MLP neurons of a small language model. Each row is named by its layer, matrix (up: input weights) and neuron, and shows model dimensions 165-292. Each number is 500 + 25 x the weight over its row's rms, rounded and kept within 0 to 999. Numbers have three digits each.
A block is one neuron, or neurons of one layer that tend to fire together. After each block is what it responds to, as a language model described it from the Wikipedia text at the highest values.

L5.up731:497521476487483528506504522528484516490517479501524487489536519493486498471486469505481499482493521481455496479501532487498485466488445484513513528495467537473469478516491559512493449502508515504527498497510490490514487484476517529488477550545497490507532509519545484494520433454519448471468512471541529514500502519486500451442519494512538461482502484481449504530477525501479528492491
L5.up847:512506465444513542474511536510477513465533511489526512474520516496518464499476554496525504476487500496515513495499491462499480477533489477521511481511514540495490496503462520531491524476490475552476472486475453477478549567456517524515536473501481528500468516542478505494527478513535453535489499551439486517523502519434497493542492506501511482483519499476479510472468487500496464511539
L5.up1402:515485500504510528530507506475510514489494476544496496480465552474480460462471487468513493536456443514456509500495503519475497520560519523488459509490499477461501489547502500535473417478474495478530514500520539483521515479520540511459493540487501495500505491522488452515513497510479528498521450534472496481535480503501503479481464504547506523519531478486464508472472515478511480518514
L5.up1874:491492471506505480526437501471493485524529478510528516470551484461514546500508451480531512499473541496505470505458482463470411457504514546478457451467498472476499476493494507539512491482462493488501446558491477483519506474481469547503489512516496529491476472483480509527533538483498494513538510505517520493485489471546503521493480492507532499511475515457458509473496441499454457496501
L5.up1987:497490478521480511533515528479491463508483476462527531513528484477532492502520484493484486464466504509487516501518464509515487489461461531524508492487522523497522433539527435522509499478483505495518494492517500567456530469504513508506509525517471515516525482533472484517519487449459499534504487492496509502489421478476493507467446512479485483490533460516498471496495509495495532522521
L5.up2033:502486503501513524501509543515452519472475496497527489494506517486533513511533521532517524506467529449494506494529459456506444500508450511490478491501533476570523463473466467521488479522497529494492502539487495506492495502490533481488489484478490528560510478477475541565459454496471460510514494490512511519550519488488505546508514527495492461506509473490515484472499522508490483530556
L5.up2145:492471480482462514514525456501478528459535504450536500504512510491502519489468498541494535486479541497483500498546490501458517462517496516550547510507490491469506514491475497523516504528514490502433466495497522502488523518483476496551469509473485523455493514464470485512505489433514503519486473503485520515534485502480542544498483503503530476464525483492486471520474484509502493538519
L5.up2342:503495532443442552484563454504570501486516476543542494473543501493492565520503477536531495513527522514488509456505496492466526503460476557516539451501492460517530479527487455495487540533523500516522488531521489479538569533472506476546504525498500500454524498533427501494547512495509499519495520463503528502476519520489477540488525501487484516506513499463469521468478542490517488545538
Description: Mid-word fragments, esp. "ba"

L10.up0:510536470529475455496447502519515497483449504520466468473514514506477496501511501487500507538512503557531502526476529497559485471511531524552491535471504510488468503487455447519521505508527521523482501511448539483507463475518508512497530515508506511504452518468510511520508470499507453556497529515499523458548524499519534510504494456490477516444550435482479507529484521515519539495516
L10.up132:500567506472520485512480513494546509453533502534463508498517530510506507526531494543555498551496472527475484519463541498492550511498493567503538509469514520507468533534479483496483520555477517507459486508446510492493479484545506463508489520511515537542534485480466552504501474480517483497543493421528478506456528491470513479538439463479522495513526494536502473479485507526515513462549
L10.up2097:506508472504510504505539542493490525519475515528472486485482541527526514512512461517486525540511517503502520481508492472465526508483521509502512488467491488489502564470502448498547509506503488480495524480473503495486457455528569532506547499479509488530516498503501454505504519531513527485538457462483494494465534467507477514569508547469529532489483539483488557467518541517540500534495
L10.up2160:504503475472508475475531494496548489502460493535480458495482523495522501502498466535508497519493531483514533493485534533463476497481570502522499522466506529479473569467485477501522504471506518485487506485478533504506520486507501506504499503506552495516535505487500516506449507495513506513546493466563511484517506541492482504504496496453508496466511520546472518497512477484465489485432
Description: Clause-ending commas

L8.up1508:488482500509486478503502546515520505532467450527488475505521486524452498515526485531485458465506502498475511431466542500453542528485509517512503499471506526505540510501479465503561524486467501523470517517480458502475505494516505509480502505498506471509502501506467558499511506526556501481479466497529558472537570501512480494469457436489507516475510473536536457503487508524513497477507
L8.up1884:495499488480482453546504534552509516489490502491514447504496481460502524494524487470485505450510522546513508517514548525507514439466512524486506507485510493507476541486481493491539459481511487502489499516517493466491479528494537521510493507494467474502465519497498497554484521513528505443524479476517490522458514500506515491494512449491491536485523488496494525518475525459475474495497
Description: Clause-ending commas

L8.up584:507466483474452537534487481526518510517518486494466534526497507510502541512503489504524488478529515478511513501536513492514515476482504453467486479496491534526496525491496502493490532533497502482480499491456492518536532498505479503530520486474537519498475507488470492508469507482460506525525472459487464481499531482508550509520449496517482479491499496490491507517477472503565477489517
L8.up2616:524476493475484515533455523514521516503507533485489498487501506457496504518496509518530457502489555501521526467513496551527486525475475509515526516497517495536497483511475510505484503531499481456473511477489458491514538518496497501539519526487555508515497525506474488519470507543481526504511494475419434456464491454547553482541458441494506494506476483479487513495508477451544493514530
Description: Mid-personal-name tokens

L5.up291:531450510464514508482450517483514503469503515503477476548551469505456523492558482433510470541480482502490538481505570538483505522476513523512458484492528518494486524472500559508513501500490521524500497513513439494508518481515505503516489504466492472469525479498480510501513477486511492460458496524486490489513524474510526507490533474520488517469495502540492521486514521484468475503486
L5.up752:475519496493495507503517459524494474529496492492494449563522504449476483491521490461517530511499495481508528449520511494486545509510502482466495534463515509548483535432524526451520443548488492498481482486512471469489537561463497498536481500497505506486513497512459500458488524515533526540517535542473521489540495539520478527535524466518504504433488474508556534497559466505495485492479
L5.up1215:498509532463501502489496499517505521543504492511452447508526514519465512477481490518514459520463528521477523531464465526512537500503483536514501483486514479494516463482472483518480519536503497492510499507535510525504510535521499473511499471500528466554484536507487497507529519454516491454463490483500499485467470520484512514552501483518506514512501491469485490507496504550512478484495
L5.up1794:499444514482462492511503505513539477510554471533515538505506466505506489510553480529526471472512466475505528518561511533482464509498468497494471488480467457503482522472536513518492498534480506502511495518551511499490461560506488473487512507442509466492506541465511461510506472548522529506472547519486490463502457515475473472526456489488505472458479468519505478489504521490426486489483
L5.up1806:484497508509501488501468453552500482484514476486501471489508515495476450513517480476527477539486484448479484502542506459526459501444498487511503493472501498558510531479497510457475484464514479507477462474508477519498515572516482483505518478529542488498482479517504478464489469492495528520452486514462491481524521525492501496476500479487529478469511503500475503509492474502479563521482
L5.up1879:512489506472460495474491498519533489528506521528478516518487490505482483494484498524522525514506494483501513447553498453486486527484482490528504463497460536543450541490523516496474524564490490478486500517542507493496524532484494459491529526473533508496505508501522518464530508523509490512505522470452471479520501511438491479490460469490504498479511498509537522546517459447461467502503
L5.up2644:496493509489464508487505477539503523456504482514494517527538501524507475478529524507521496458522526503483536471488549489472494520516509491503467533473539508538490549492529458534490526503446499467533528529509471458552548519523483489525515517463533459474465504541538475516494493536508483527508489500489465473531529541490497487506529527493508513506495476485539478500525480529459548505517
L5.up2673:532507456467473482504514472467503468484448479487513501498554489527494487497504515500551493517528501468479524442526497496498497551422508524478499491552510499513514471487497487483519545511494484474445520507513486524510493483458475499543503522541513489495468524512533463521473505533482447494513484505472509426509509519502501527493469508516532485506448508489501512521552486504481487512508
Description: Surnames after given names

L10.up560:486481493476483491455533505462477492468548510482452491477554456482499493514524499534492495527526529535507530529546452473452505545493515478445481511525441515503512534494511524481534484495508504460502486486505538484514514500479544514480530450494445481501513548535497504485523488482529536499497513477525513512446499500489488524490494480541513506465517491508486449473515528536531496470507
L10.up564:508479501519460505511518513505479464478481499533504517502557502486506487530481514485459507547487523501507528500516449473461493485496465541513482500441480512504449471534485538450499492510493545494537473530470485466505518499513568500473468473513517544513485490514469497518474437480509476517507504503482512521500475468487460576474528488518534487503505463519474481511533554493497485491564
L10.up2303:472526517519459525522498517538479531541479546527477449519526474484538494533467480514469492510435503546540500443490468491469517474508520482476451459541459478509492483525430502508476497511503522468487489472505508477521513547487509480465539542536504517510481505527535526493496467502516494550511462471511559501522479490476482505492509512484520498484489423499510460515469530490457531489451
L10.up2547:507487515468464492478498541495469478529491493520503517494543468463487456484531468488518535506486462499515526499478470542494505483494455485442512512508503485486528488524437497472507519499492501511494549499527508471531491490405505529510516485481499479490501462507473488525537466531509463509501510497506493495488496531448452521507517496517452522550534491510484511544493475500522479531505
Description: Mid-word fragments

L10.up292:490540468506494476464476481531474472507518515476493530519489523448507471487466502461477520508492490472519526515518460525475536461498507480464454535500513487482483474508551541481471516521530488528470501478506502526519497534486527487507497497496518515523514518532495443470501522521525519496497510439498438496461499515484519512532493476510499482468479558490496511493514497515474465510523
L10.up1218:470485501538489512503497480507507502512483474467529520498515490495465479476551498498514478529516429498493531479527558484503506437488453481494473514506540510486546489473524514530524530510518504511486473496507530510478497486474499487492525488478510466482517519502513454479471540512500462526527518499434449464492533515530489498475535468546467474488508464491487524501471453503562501546506
L10.up1721:496486505504508511520480447483504452536457525417509521487507482487485469500484476471487484512523424466465513474516518476474502475514476500506495491508501500511480488506512512504519537512518478498516503464477504526490460482456503519497528483462487494523509502530488480487507534567515537524499485502487482531452495518500503492549491493514502494508496508500526471512470543530472495489505
L10.up2497:516501489486524485508527462478518470449481509491498478453494478516509509485557508493472483528521494500447493478545504515540475502496514499511491496537501540496492515513505509498528492534469517470507469456481496498483506505496500494507489480474501516495536506545522468463550529562520481516487497446526490459531488507541487514500515501510501505524516546497491511467517497523522495526477
Description: Surname onset after first name

L8.up2272:505512471494492489521489510509516519484516491511491547499534496499474504491483470471476492512475478507531492521513452535539473548479553481506456502483534502496488461508515484518465480470480495480501476536531527551477510492470506462537476486466509507544497512477458514489521500473486476477527492493585483512477502510497524516460482474507488452529508470486448507459507517465537502545496
L8.up2673:491490439543496515481467480527500526489488488522497527493480482505479479482520503529515523515490549544484473507465480489512451515500532467484519516523455515531523506513523488491496485484471481480454472477516546474508455487503501430520514516470487471518494508444518493549478444528515512477481513499511518534470503533497501565493466506477466458530529499448473455466500484458525503502533
Description: Prefixed and hyphenated word middles